From a checkpoint of a small transformer trained on Wikipedia.
Size: 12 layers, width 448, 7 heads of 64 (1 for keys and values), MLP 1216 SwiGLU, vocabulary 2048.
Architecture: RMSNorm before each block, rotary positions, no biases in attention or MLP, untied embeddings.
Training: a variant of Muon for these matrices, 6525 steps.
MLP neurons of a small language model. Each row is named by its layer, matrix (gate and up: input weights) and neuron, and shows model dimensions 256-383. Each number is 500 + 25 x the weight over its row's rms, rounded and kept within 0 to 999. Numbers have three digits each. A neuron's up and down rows have the sign that makes its largest values positive.
After each neuron's rows, "fires on" lists the tokens most often at its 100 highest values on Wikipedia text that the model never trained on.

L8.gate1120:527509464493538449490499490483516474478501494497477457504511534513489522478506535477504483486476514502509506484529539470521451508450446484517484491559540482512489463500474499463510520482500494507494531468521494490507484489508519488505510508459480516478469483521514507498469490508491508497512546437516489536503541471524519519564455500530464494522531489499530529534477502517493471465515
L8.up1120:531510472483471489520506446547510479493495446500465543466509512546515474524512518492541508473505485487512483476487507512514509488453464513473497493504512463552505442474515507525517485509513503534521498513519510564534500460472498477529493488484513474461477520487465529496480509493504530515470515453479520506488497474528545504458496513503487503458508504499471507501517446486508492525547
fires on: "ne", "lu", "che", " Se", "e"

L2.gate402:503545520534461524509526550507497485467547521475469453541497446506513489563524521482482500583501516503467513504476471499527523536483515492533494486474539500512458486575523559523474501451560485466474448505493477494474514519459501522500483513542476493521511505481453519517515525511513484472521502477465502492473511495511468498484510474482500450510485495495508496474519511501485479437501
L2.up402:505486521503477528496527492523473509470513501496516536553494442505514511514500514498507470545502546502482510490496464488499520509475530539500477505518520530556523425542480534525454492485505479484494502499502458476495466483499496497529473483530500504487526481474508521522519506493511505541501500465507519494481521445476508464535476498501489412494498532499487489492529522515504513489529
fires on: " from", " –", " near", " to", " at", " by"

L8.gate232:467492495507469507553474435523481501501483487537496519489495462510519463482487525487507513490475467476530503528513502509465520510511491519518530466579541485530497527456497508530481450495504475464485533491478519543487474519518497491515493505502489472543500508473495500463485515513475517493551466437475492515497498520471512525554495504507502474502444489472493475494474487540533447523486
L8.up232:477534485463541485466479505509491517461455451513528517510487564472536481523494475567491487498462486477480499494503502526493490537532514483460508496478543496487527492458491445506499513499513475495550486519469508567498432476490474512484525520505485431542513539489538496500554534496486492514534519452573504496453523482470504504514484530530476511459510502508518527507481457451484501530535
fires on: "s", " an", "al", "-", "les"

L3.gate631:520498518519508528455464486512487475557496504478525501559549489532479513483497489493506465508490481509498467527509533557515486510509474514530501494532500510481496511478507489454483466478492477494494472508546542519494498530489448498509508503497462491525520482469469491463550482464500505488510497482506506491491504500506502509469513543482539527487547512485487471495536566490527479487491
L3.up631:508492515461499510517526486469481509532508528548527516496548520440495476523481468536531501534487495480518491529493488521514487475534506507491509488534531487446524521499494516478485475479495478547504451529498529533448478502475472526493488537476509476516507524515461489512495492506506568478496503474497524479475474500455497552531472483475512500549489530498464521509478496490497508462494
fires on: " |", ";"

L3.gate451:519474496494496494461513533540432537518519489491478499440474525529465518465506492512481528506460472492482490510491478548534481502496542474492502485550498501497480477503459521492471464473468512488510495550484506512507478519486495528523493520513429503512501539534544501451493464498532534525470514520529484500563501502509478456486498482477526507498532478526500518475474463513520536484525
L3.up451:482479510514551472480490527538460493473467459503522509474481518518484525509561480513486533477521501453499525485521483552473472496499518490513467493485532559492496490545483522478488504503489515545503498533492468501532487489487497507508513497503492466501541527464496546493532472522477487516501508485490487490500482520533502454472499451531453522529495505480526564478497549478475491484503
fires on: "e", "al", " Al", "ol", " Art", "es"

L3.gate801:453501518495448512531496518514485504485498481501483464485517508531463496533526498501557502546467503568442516488512515504491505514511472497496442509507526500517486473505474485511503459485514470514467482505459532513490503491496461489530481503484530516506493495434508497499499465486504520532492523512524515486480495498489506519475511500498489475536508483480489490515499523533491532465489
L3.up801:476478515509497479486526543508463508517506451509524487493519512496473504492550489529441538499478510489477527512476531517527516458490502516443458504511510469542493478495504480475502490504505511537525514488452504493506511503517497494494507469475513511471500495495455465527568540500485544552512489476534500504468510530513476487503480529510469491540502486530488556494512512518533505487509
fires on: "s", "k", "l", "ation", "'", "n"

L6.gate1053:495496521504505504517491515533485518501500483511505537520470513464514536516541512515534490520542472531474475541517503499511487489522513490456547441511514510474469528485525476503485485471505502522496506480532472466480512522481498497522463499501473497558490480491514495495516495506528497449488483502473496490491460465529529510520526520488481535496480473507508476501567484486525469520449
L6.up1053:521463538447503511518503508500502465504471483537509493545516495483459532488499494548479487509514541471456478513492470512548523469507509531500515495476486509459506504517500508474514474457472506477458454477501512489505460509486512525501505493505511492532482483529496493442526532490479527500461527486514549515517442479483498502494514485501504475467503471515502507523515465503471496510546
fires on: " |", "\n", " known", ":", " time", " at"

L3.gate37:478522505499483519530468497508478473493496475544477548489438562465495526496505516475519492519510512498540515496443516485514509485471470491511499516507541464419545526479484496528504499511494529534496453534518528451494519548507500494542484468485454481488530482484521498503502470496506455462523488525447477514508492515492502512496500482489462488498448531535492508503509517507524522534461
L3.up37:509518511510489518499495501499528519506472496488532518555469499451519526548480533528487463476469459487502469511481553503486501516500511486504455510477521504497515524511508495507523480482533487460506465479538533500472514500478493457498501505542521554489474494463515489529488508505529517458479543490508535470508503494513477515519476503485503518487473536501493521532545513542485523469476
fires on: "\n", "|", "N"

L3.gate267:459510524530530492528490500527473481533506535499474529499517450520527468448446474517500525507476490516497508473530471419489467481521501472513568478510511536506539520515499482451469511446527492547463498518524560530541512502525498468560495516501435506513524508511486481523553467479513479503521542472485529474455501513502526539537505474495472498468521460458495519460492469499503493463491
L3.up267:513541515527474497510499506481501470488510535513507463501479496536520474495494500494476445528463545488516500527485510478478480489467450536487517472522469506530478474475529480494470509463482493531509476520479493441454514494515509506519531463519491460482515530516533502514479496527520577511508530513516515534523471528491496494585454537541453524526509512499529482536517524513497499480507
fires on: " =", "'", ";", " |", " million"

L8.gate171:489489468556510532461512515472487509531484546508498492513486472506491486476499497502483500491486521477496499510551506504496528499456471529524500538519526484490492483550504494527491500495457519471481484563491485525521519491446494503513501504509487456516457498509473497486486545522542541511473535544489469552475513507463500452508518539524515533498542471497476478489537527458492536511478
L8.up171:523496509499517518467488482482500464480491474495537522481520479516520500489515488533486528492457445579493519488558488514521522532463462511489527501522502513461522513488513449494523552532528520539519502482511506531517474476483480504456527475563521527478499499471466535493552491498505530475470508523516468539475468506477516471509465505524493527496526462473509480502487499510573465430507
fires on: " |", ".", "\"", ")", "$", "'"

L8.gate364:511513537478512502521495499489517460510490505501476489497446484471481491510511504525512487492482511498520517461492541535499464518495533488525475496521486527542529489489510524450551492504463491533530525472521478529472547517492465507523513488496537516471480516518497554469539510496507504510554534460478526530502529506454497454533499531479518558458516522496490487481501526523463488505464
L8.up364:502535508526515529519531469525523473520474517502509518467480514526493537449499463494488520501517471518485507545531518508512499513482537489487500545502523535502562469494525519495498472495484520507472490460494526508465491453520501502495506491485492525482513502483465486477510496490495534496496492499466470471472486501461491483537501515508488468440509526518506505460530503523518453487489
fires on: "ic", "s", "ed", "les", "ing", "os"

L2.gate854:473471495528478492511453525519499522538498526539513488506504470510559511466512492484508538488499538477472493460516503493498512498536502517479501519485477496501553498467486558464518540490534473461510471495494543479491460472527537502480512539473518507532547501483518520518509444505491537537506502492500482495477458506513431525528509530445511514526509484549526496474501492534505514530513
L2.up854:470486485474475488507486528508508521424481480490562477462479510462455503467523505520519542486468462482528495491517465493539498478479524513507535487514472467492551536510521523496526523465553498449510546525497502460469497493499534505520497495500488512465498538512509526468467491509504498568481495483525486532484517507486474486510500494517485475514524486488504507491494508518529504488518
fires on: " dis", " |", "s", "is"

L3.gate644:515485493520509499549486521526485509526507444512500458507500517519506503486570469503499516514495539489550553469474515551452442514468506462491502489493513505522493516536504498533487513537476477533499498534489537507473556530482504482571513525447492553538477484502498503508479535484537464495505505526482500506511501487497510513490514472508504511485507521507486480489509533517512510505517
L3.up644:531508486491472481535515489525478487505520447472516490495512511499487501513546457507533528574499533506492502514487519551469498495510501461499513535494515500533506534569527492512518500509473483528558489508514512484475518485452515510519500516474526517562496497454481498504496529484491464477452499519472504499517523473493519520478476492526505520532491495502502518511496516532527491491496
fires on: "un", "y", "en", "al", "o", "an"

L3.gate1041:518548506493470446505520510520533490504486486472505493463470489513453543522454486481504501523505481534497473508521496475507531509515483486510497519507486530456475495507505529507491490473477495503494475502495513471504474481473506525515398496460474472531499472485484442516526486512487504500543491470448449487495504521531500546517522525513533490530468464533528501490496478529510529490482
L3.up1041:482519481502427498507474533550499484467458464477530480476485512503525522520506493505498510501522521527524516482541476490502464512539509466497480514529497496460508512469498473528475530486540494532489482481570508468512499508463527484502499488482481494493494507470483487531518487470543526482523529486479489473544494472532472497520496536517508502511487518533579451485491510476476520496495
fires on: "le", "de", "y", "st", "n", "ed"

L2.gate957:498466499484502508464495521460465495498501497490466473481462546484523489494480525515452494522457467498497512515476524498506527496535461502484464534523488493498493486509443528503506546505537497514520470536513493509488563497497509516523475510487505519503522483466484560476525491480497507507514487491457489522498498529508509483500486499511498516554496482506531464531477557535521443502478
L2.up957:507476479503465484482510505483513528472521491518504494482534504480521466521507526483490453531513475487514516509462523483500493497513457544546489517555453517511487474530461496511507530533498508489514510547541514482479518500520494565531530501512475487525482510499468513462515484464515490510504525479452506525503502510516524496495475507542504558482518469492462468541522525513523497444482
fires on: " League", " family", "ite", " House", " well", " ="

L2.gate151:543472488476534494475550498545547452485470456477544494501522489545498547524484504498471550477487504497515494505491498495513521500490495539533489503493487458473474528506495505497502487545447490497503534555483443507535475522488472519494508469508494504482482545512462505509524519537467493509472495520492535469548468561499501476465494471517512459488513554469482490448520453458492524467488
L2.up151:522526515483529496478493517544482504508516515510512514454527528521492532516495538502462500492520475476488516481493512491529496457520548499502482499482523490504486478504527517532514507484486511487465461527496499527515513502515539518501492506526506514464472516447506531504511474548506559493506524513498498512510510527511478501461529426512504487515535521493474512429512475483510521488501
fires on: ":", "r", "e", "es", "l"

L3.gate413:524530506496493497498470512503509496517483468497492473533514452532527520481534487516500510467497531510503514452498470475495512520469522528483483492526506570483488486497508519528503470500519544514495518517490485433489516516479502477513467531507493535510495529489466495513522495436487449534510511513477497501531519453532502530492531420499520527487536525532480502521517536504482483487547
L3.up413:512471536491474477459475495548450489485492537511481482478528449532499492486492517522520505516524553456496497489517491478526519467477517457459476501500449502512523494509551504528522534523512516546483499502506502477502521512504494530531460501518483514533524544428509513487502536481534526510516499509462487485519473517519542474496532456472474509531519511560477498447457516469515487527531
fires on: "al", "y", "un", "s", "a", " |"

L3.gate401:519505505543467454523493530514500488456466519489515452533489501494468525486442539509505519464519473499509499495525477503490478531497476516481517490450523497491495476514546508488508502515466517513509481529511511484546471503507517487468502542533457483522475502502543493521483508471495513495507486501485524526524505485539470542507471517528457539509502451481559508536527507492538531517534
L3.up401:522477486539500522549522512502512495473530503516519490510460491500466515474462553530507511552512501520489525506503489523517482499485505466449488493465495494501517463503502512514517469516515480519468514531539494488543471516518521495490465554497482450508413571519506504506474528521493506507509510467514506493511458458550510506542495520509487521527501480475492513524466485492510491509514
fires on: "g", "que", "cul", "ga", "gg"

L2.gate256:502546464513486511464479514499515492511507493535498529491547465499473504469482497481463455533539513502502496518534547480500518504485496526525507499533498511530512490488477448495510544493504463492499440540453494544525516505546528524515522518482489490531465511508494529466504476510498495489522526476504507514487477555496462502457540524492519511517508496476494526503550472465491475501492
L2.up256:461475450489493501507509471537498479522497529530539514520518504529511476487519522487507504510526528478524511521516526475504502483475520532477560510551507493493547454521503517510525519511441479519498472510505510572500487493514526475511499515494462509503478520484496514487521486510505506479496478466536519498473482517496494513480539522463512514510497491490499533509549465470480469495499
fires on: ";", " National", " March", " November", " Li", " 2004"

L3.gate1172:470509521497483488493501482511556519495514490500557506484495444474514479510499533491521491546468494488515478496476498534504476482490500494523487470491540514499507490547467520499530459501497506518466471518513473489499477503535492497465511485529452538470541499551501477506503532485466529491496521517504526509508494453477506479525551485460550506477496508544528526504533533505471489484479
L3.up1172:508470501481516506486490532486504517506516462539515484467453481494497492496471522517493480512493497469532514470496507516520534467459472485520501480491521519520493512549471517479541473488521485510485419532514510478478494526539486466453478493535521531515523547552516463524550509463462517502509522503475483505527491464487486475547500514490530546526467493504532527512504547446498484481491
fires on: " pre", " Pri", " Po", "pr", "ri"

L2.gate39:483491479488512497478488474530508553510495499500505487524468490469498472487484492486550438475504484529489472515504482555487494504513486479513471513455493502518524473481509483464513521499528457454538519508499476469526536561511537514481443489506497479481495497481527506525501503476531503517460503549484512470517491469509526446484523500478525485527533555528487515511518498495490503528513
L2.up39:497496536475464534465477500502505558483523494494504508495509485496536499495478537542549506513485482526433496484493504520489505559519496508502495513486487441486518476488486459453483487540470481474480478489491472493519512522467505500510500475493483479546487512520551532514498502455519490510512492520479500480534520463501480455480534480477522482490494524503475482481484503502496507552518
fires on: "ed", "red", " named", "\n", " called", "ate"

L6.gate448:519536514503498507504498577462505530490483504519517483530470475535521487472525508547503482527484468528510483489502481510465500503482521545542489472493475486450531488522469480513470521514486486529467511521516541510511489496508453474513487537548486518512503491542458500488459475502526476527486481525524475502516468535455520470490505490517531511481525468486450479518488511457499467488487
L6.up448:480480505541476518489542558473504452504472505479497526503482462474488488497466492550491490523499488527509489527514453547522459483461464525500524474511517487473513527490497553491506506503487448490529516510480485540493505446508510504474490474501518514498500512516476536469498502481518493470479480528507485465489512483467501499505498501507508516528501493504529482494492511483510501499517
fires on: " |"

L3.gate547:479550537524469535544482514494514489493540537497467477550498485529537521521477521523509504505517525454496469512468546493506470481513510540524507506525490511501484488495485500500499513463499493543482498509520547530444496464435542514501503475452544480541523543489480493486491516479502554514474490468503510529492465505449445483531484485500502529496505511457559520513500522459474489495500
L3.up547:473487546547451483522514513518488460527515528468467471538467459498532540506527507491493502490508521492507439511484494456467475544458494534478496516482484494556508485504529495522506523473531493522550548499484486534491514484516549492511521458484526519525515531516461534492534523450498534517502462496509456523487493527430494471512447467523502533476479544482507540506481472477511502517528
fires on: "th", "udi", " Ya", "ji", "ni", "no"

L6.gate605:488508460454494496518526489554514481547471504529506499527533564477511486495512481522459532476500518466495497521480513506523470484486517541458471516513473504503511520487493514495481542487489541491506506482548525495484481508491535510492467495506480512523570467493514499529520498510503524500514498457475489465491517515498500504481460478482552495482520482516461489498507567529501486494476
L6.up605:479526473446463537530499505515532500486492524518504501553470509463502470476553510522485496468513479485544500555494484447473464490500502485444539495474513475468527509471511484464480476514515485478486497462493496486526511511521519512505481453498497524497519478477531499487548473482501479502522534506546523522521517516518547479496475545479517484503525488478496537490486518506499513528508
fires on: "d", "ic", " to", " assist", "able"

L3.gate59:478497546517488497498518504484516479482499527513486488484518475516481469462508468514473516549506475514481537491529518515507539511492438539494566526498521490517479522504477495459504491496489472508515500481485550477495504531483513487521492516500518496548488507513508502490499517495527510527481509494532479512470463482491466495541525531503509514521534462482495455516493471501508510479516
L3.up59:489473491534533555465548501529502503432512459517532520499512517500507542533505529498500501481509454555486468501514487495480452512499499535529506511462530486512487477541470503484558509458501527497486509473469480529516489522543495486527500501462509472466461485523501476491485535502478457517514527469511480541502493500471501472481544543495448515475540508508514486495497550464468514483486
fires on: "ba", "s", "k", ".", " Pla", "'"

L2.gate641:463477481566525487528483534472532490511511518480502507480557506485513527479491541482517507484526489495467484507521444547480463495511466479501516486495506480476499507501498540520492527468501527469529545534469491535547508468542474491481457543481427526476480516527560485479496461507442471507463520505477510510478478493475488504523504505501500503527520512520513499497508476482458501512505
L2.up641:482545483489445510505519510462468487494488530468507452497506448530463498477507525461521493447509520510502497567472505522462512472493460483515503512502499487532470457490490481533466507445438468521479503525500485500472539490513514505490510521525471474536518504487489421514512489522502486486501488491518514472459498535487508504511510498533503488481539495518487518508483483495492481495538
fires on: ";", " |", "a", " known", " cover"

L3.gate1152:510527457512519483504492500503532528532520525514543485467530490482504530453519523464484496492506525504514508515525532491498505474507492520473535497495479455479473497498473459486483530466494469468505518477522529447499517530525535452522495499462490464516486509546486491495460514497486503538528492497507472526468491518504470508458502516466484473524528517445485483515538479518480513465488
L3.up1152:490564492504464492504474508477468523473502500539565429476504442486500526473493543480460501505486490521499457528503499500521528520529525510488479498530489495487478500502467459506531521484512515504442512509477536505529515496494511505515441472447516491477445527499497448494445486485473489505494525495526462502509494487476473489532530518535509542544530513510465461534505487459499494453531
fires on: "k", "e", "'", ":"

L6.gate481:531504518458534502494511508472510449449509514492526491486459482483471505511511488473496494517493528509472456543487485516482487492472496513473515516517493508533531495486573546507516546465494504544493526504526477499518496481493509447472500454510490516491503472500512510479511477493534517534505482530500460474505556487542588504561500507475516503447524503473512452487496479557488489524492
L6.up481:500543486494492522477485499485482504528511470526497489501518519533536479456488496451583493446525474504539538494489520510528539537473493512517470507506495505507506487497503496516443497518544463514520493502505525506481484493516516464522513467538479484538502485533503535473473492519512487544502514457455500539504510502510523522476491514486478475533489493514453541482484477500509467511491
fires on: "ie", "e", "er", "red", "es", "ne"

L3.gate363:535512526496474526531509521526488448477528456475486503498468472504475522501456529489564482557511502493528502497494505492498558498501495495522494503496493511524536542445482510503504509533482480546500538512507440522495509487484514498456485547508486508499483484514476510507462463487470497520494486493517525503507513506494544451540512503526478539507513538502467477464491522519478539511480
L3.up363:499508516485493534502492491482555471498524462529476455490482523520498540480526514515546568493538483498501497484473530509509507495533499515486537515523488503487521471508476505520507496503491516449502522504529525486454472486488499498503490516484537489496547521479507496487499523502494510493464496505495528493491498497493516454492502534552509477468511494465488544527479471527486539548468
fires on: "an", "ing", "ring", "ter", "s"

L6.gate656:493524489499478449486515506487527484492536461516456533510499489500526452497521511520506515491470490489532528468545490458492458497486499522508499512449483492533485515500496537543508458518491460490489536451514523506541484494481484572471533500516512521498508442531492532493489500463501501520574497494509501487477517532506495448492519512450483481500495487512526511447462525503505522525479
L6.up656:528465506483471458503499500485542458486451503456462491476550553462522532504513487538488487495468477476494532472490568495487519500489497482487495499489498502454497550488501470518507473470493499464480531496484512484487545492547518499500520433500485509492476487501478493482469505552518485486498509468503506477499498463504488505498477558510460546503516497495509475472490513544564478536515
fires on: "y", "ing", "ive", "al", "ning", "ological"

L5.gate182:497489480448471502517496475525456446502491505495489487522513498479487486501528517498527488513499478499490555504485513518473449496536521495519472472495492520559524488519500507476474483482469484530505539475470519514490509516469543531534524499466455501498516515472523514513523514523541479490492538498513510525528505494510518483490567522524450485461506517498481506498467503494495520537514
L5.up182:500523482497510494510532468537494467492488529484502498459495475506521538484513510484504521473501496499509520483513496506531493522522486512513501508491524504506496491511524504536456494521514498515484472509523506500523475540560498524492514502508463487486519484540492500514484525528487517537470540485497494466512492494482478512518498498499480495511505507529517539500512490489485510440525
fires on: "s", "ing", "es", "ed", "ally", "ly"

L2.gate287:519496499473533473486488505513526493554483509510542520499494475492538504501518540489488509498491509539493472498496475517519493464469449499484495497510507446471528498475458499465491427520430537542503463524481513471514524486494489491473530477484494464511484481551510483547491476458501495544481463483487472540544504522491496510503504451493535507508485513446521520509535506519488505513510
L2.up287:525516497485516486519489512473551530505466503501531447527539488493499549519506528518537477485485506524518499496515522530492493512478471499496474456485549440447501469511489500472459460506510518466506477500516496482496514524498464524492484507509493476504505470487512461504490499552520513501503442460498543520525492499499477528490478414529514561490483510501539515507490503518463511515499
fires on: " —", "\n", ":", " |", "born"

L3.gate1111:537486483508495495480509543486530488521513478451492508482499492513525470496500493501522492557454471525479553476493495470498466485524501484537474435532501575514529521462525475520533503532458505484517539479529515491462515477515490490437487460516491511538505518474516542492496478507463516505501483498497472509544538490489544462551472465519471501484492510504515526449475507513556538519519
L3.up1111:462502532480524465501490491492515501488492510498496450497479477519553473498495523485473443481511483461470536529542501463479500445490521506506508499484485461543537491525489537483510491506515508505547492528468514498514501532479500481496583516479487519544518452508509475450516478477513503518495480500514545521505543485488490535539486493512478475526571508522510552528517504493499483465474
fires on: "ar", "ti", "at", "ine"

L5.gate243:526510464528534498501526507536458508469467484530464505481520511498502489538446455462446488525536496494464516517494487497506569490536481496562534514521514493491499535511503459499517522528513510450528535514477544502494504530523436496515509518527466470528501490483461515521512463511476503521529527493470536473483467485461516513476543513516451516506533487467467495471458522491509487512525
L5.up243:519506498500520442521464553517497454479493459496506472495499495475508566460490501483484458520493483517498501495489481494515517497494501514511486522523482509534477534523456502511508509479528537492463491504445476487507520519512485516502512563523481493488464464502502495520500504496478521462516525504509498508487515495472520479501533533481429503491503508535499507465504543475546510484490
fires on: "s", "'", "\"", "ly", "a"

L8.gate485:484547548484481513526546537524452482509461450475500482463460507458480475484534492483541475469504521463474493477502504536527502506474494522534525500487496507457471489491492498482505513452537510474501511514502522497512525537467485456521547531478500569573495433469474486532467556512527507411484506483535550491490460494469481532528539489516545499481478520538486495487492484506520513480514
L8.up485:512533503517514478504493492472469502440549536542519497488455464522509532467458508513508453491489478496499493480534504462473506507520457479513509539467541491483476463511511500495536483469500528510524461498484516486494482512483491500529497496523477572437485479524540525512491520505495490461532490488501506475526540464510469509515567543552492482494512481494519482530502497481460491449513
fires on: "'", "i", "fer", "h", "e", "s"

L8.gate908:523507479491477542489503501551502452441495440486523475512514525502493504559535466501485503472526548492491492542459509482521512521496505506501498489473491480501494459516469494471526512454509493493494471495524496513542459562483518531498531492508520476465522558458497511508500492536537491491502496462513482515545490449444531471509514518510479501480510499453487479486464471503524492517505
L8.up908:512518508465506474518543492501504509503460465481508512530511490486533522496524469506544503519526513495492477532496510510515502528510476475517561431523472508522474473527483517526520545524455500494508473465521505548514519516529503499485531480468488496478486527487454517524472429538494528491525536496468473472526503490448526498507448533513476493455477513538494491485483485466469511530476
fires on: "ed", "s", " is", "ing", " was", "able"

L8.gate874:438536497497498474487496481526498475457469502510490524485474525500490498493500477522535515471514496510459476494520458510501535531477450520477488502481504463471485479466475462521468492460487474474537469497511523437490505515498475482493463440474500536527496507469494464482524483511523528503532511485491443519506524474487514524468470480508532500490480453532487466470501510472492510497492
L8.up874:460549532508497481514527522522478538489483505522525474546502508517474474512533454506503495474500466522477523530520456501519528487526495494494476518514502461507507484501471443462484493476518498554464472458546502470528479525479505511518495493514487534506516499476482474497445481490521514510495503482474519526450529486498492551472457516522454537535499536462478517491494525531470548504486
fires on: "w", "we", "k", "ed", "pe", "n"

L2.gate787:515483469499548498547538494507486517482531526513542543516509496498442473520517521502499471499526490505538536504521514526462511523500488527522469491488533542537496485505516489533502488527454505456532471472496505555482509528553496501486458489537422475517487467530519508463508478522527511501505496454513482532501527492470503469525514522453459486484501487489438471512480494476523457512474
L2.up787:518504450475550493506521487504489525488502523510499533462495509479486468503468501465477483484552511511557529510498513540467513503536477506506468495489547518517521473482501473515503504503454506500525467452465459511464511490523480498526506488529427474504507492484507521480507506475537516516499491477501487493510486490444488455491532517468463479471520518480469486523519502495502489516483
fires on: "\n", "-", "cent", "–1", "s", " Time"

L2.gate1131:442496506489493497506526529491510521502488465468518475472524537518488473496513429489510526538511477507474529496445525567508492495517489497521494469518507482495517510493461528506492471557528493501486496521546501479503500509518513537493497460527436501499459529450508493537514491471457496484512490490444516521555494458499460506494489499498504508488508553512478518502550462523514517492500
L2.up1131:558503495487487437495459511514512532510496503500522512586508507515500509535483528469486491509456492512522499493514523496483516509516493461522502520529526494494449529481473506506457505458508466497496460459540550483511490486449518470465514456467532495488502500501493549496499549496465490534520519499501519506463548514518491510519527534466535471503516527527492524506517500501488484481537
fires on: ":", "day", ")", "\n", " life", "ee"

L5.gate273:474515513495483498461514520493483490465550516527498489542493492509501473458495487471490438447485529486412504485478537500473559506470503479478513454483493482539494511496475491513504514510506497517506505507505517520458496509520485518505525503458520498492469501525567490434473465553467491473505498526503523538525530512506501470497485536527495480511542483510527531478519468518559444483524
L5.up273:535499503440505509501491476497488478540502524496469490494523456491502470463498492512489508493489542527474517521468544469463508486515498499489492473500478532517493462498482485463458449510506500488508491490473495481488460528482492541502482492474512492485490431525504487526408496550448513522473502487459476515502512486474492499530545531503487479513482500507499477447504483472493485554505
fires on: " a", "il", "es", "e", "s", "b"

L3.gate668:498524527472458532497500500511502528500499491513510486498495509517550476473472487479510525477502522469495501474533479503518513486521463500520504508510465478501525478491505522488479503505524452489498520500488508470478477485513531506464495495550492501497503505485474464490532494487495499554440561501455469462510518477493482472532496455495468489515492502507526505494526465515533449489498
L3.up668:499511498483498503495486486538487475526511492521564513499455510475516520471481476528462565481531432508465536553535487511509494503481505478507464503474495497449545554501501447523470511502517530524499533505523528477535524478565532551520460488478514549475477561507474483521494492528489469514490508514503507503543516526468477497465521473499491509488459504480487489523508473537537493493517
fires on: ";", ",", " |", "s", "ed"

L8.gate52:440540490469495482503518491475447502540486473519497514503517512504518499554494551477476519533494543515511500526519487513514540487539518455529517518493519501492486492509499496492457511501559474510478512490506547531558521492528507574523524528503499442507514538475530490516497475500470512535469492496508488482499485478492523495505550466460500520445520491495563526484528496467504492479514
L8.up52:518538507486524456468502516492534518492514551539544517534500492479496476478496506453508480510479528447471516515486462546494546490482476471515521435482488554483467470493496515498514486532479503500520496461499484492542481482520528492495518532502493503453542504438492491504470479515525505522461514484534475483487493477472510471510496496492519511539525505489466535525447514495466525504500
fires on: " st", "able", "at"

L3.gate16:464497487477483555504521498461488514451483473482526473480530531496534531479505554478492534505481473494486476530515545504460494508477504514536474493542550529494510550514484502556490470504476505451486497491523478454489547531504482539536482518496448504508488491489498484509471441485481513507461537498513488512494503497467457469469476497484486456483492515519518436516491476467491486492472
L3.up16:495500497489499549495525479473494463475494514504536506500491504522508467480488563476523516529542492541531503511489497521453496485492479513475451492489529526500518500507514452527510510489515499547483514517532527486517521477480508575543460493501507484477529522490493501524488486507527531499465507473507500521477494517478492471487470474498502489480509513481500460523489498477507483480503
fires on: " |", ";", " (", "old"

L2.gate833:512494498497485484496532487511499557532484465511498577504537488467501509486457530476511485512477474494504477484433493551532537523479540535527488507508498516467505527487459518529509459529433502517471474498502437553508503518469481497527502483428489533481521477459565514477477516553492489449474503514479503521474495501476517483459497486481524553479524468497425470501523506492507468489513
L2.up833:513495481527479499532519469504531546494495464529445498522526487473491532538457519433491541494525494497546488507454509551505516517478554540512460499479510506457508481492454514521477468521498515497528471527502471529493473501481530478496500487497500545498509496443498484484497492539498507450457507540497496512468481518482477483470482449489506565452511503483495504476532489519512539479499
fires on: "er", "20", "\n", "′", " (", "cast"

L2.gate1190:484486489528514502499488524532537520503525519484511466517478492500500517472455469487512423506536468524480501482525474523514499501487509541530463524508519517484481457454487513533498458487460459514534502514482517512488503522506472493511513486518501451533478522511481548494525474507498452512449498470482514515560514448495522506458507487461538491539517492512462483483493500467509513506494
L2.up1190:506522537494519479499480493510531481482476516518513522517540516478548493498515482483485481517498495495479519509493522510527442514451523485513520493491513492489462496458476521539485448544486471483487450495486525503485498454508489510480521522472533411511464490475462455542497492489507487552507503514500547507506467527475454541473485494480509533458525501500490503450479475492524458527514
fires on: ")", "),", "ology", " |"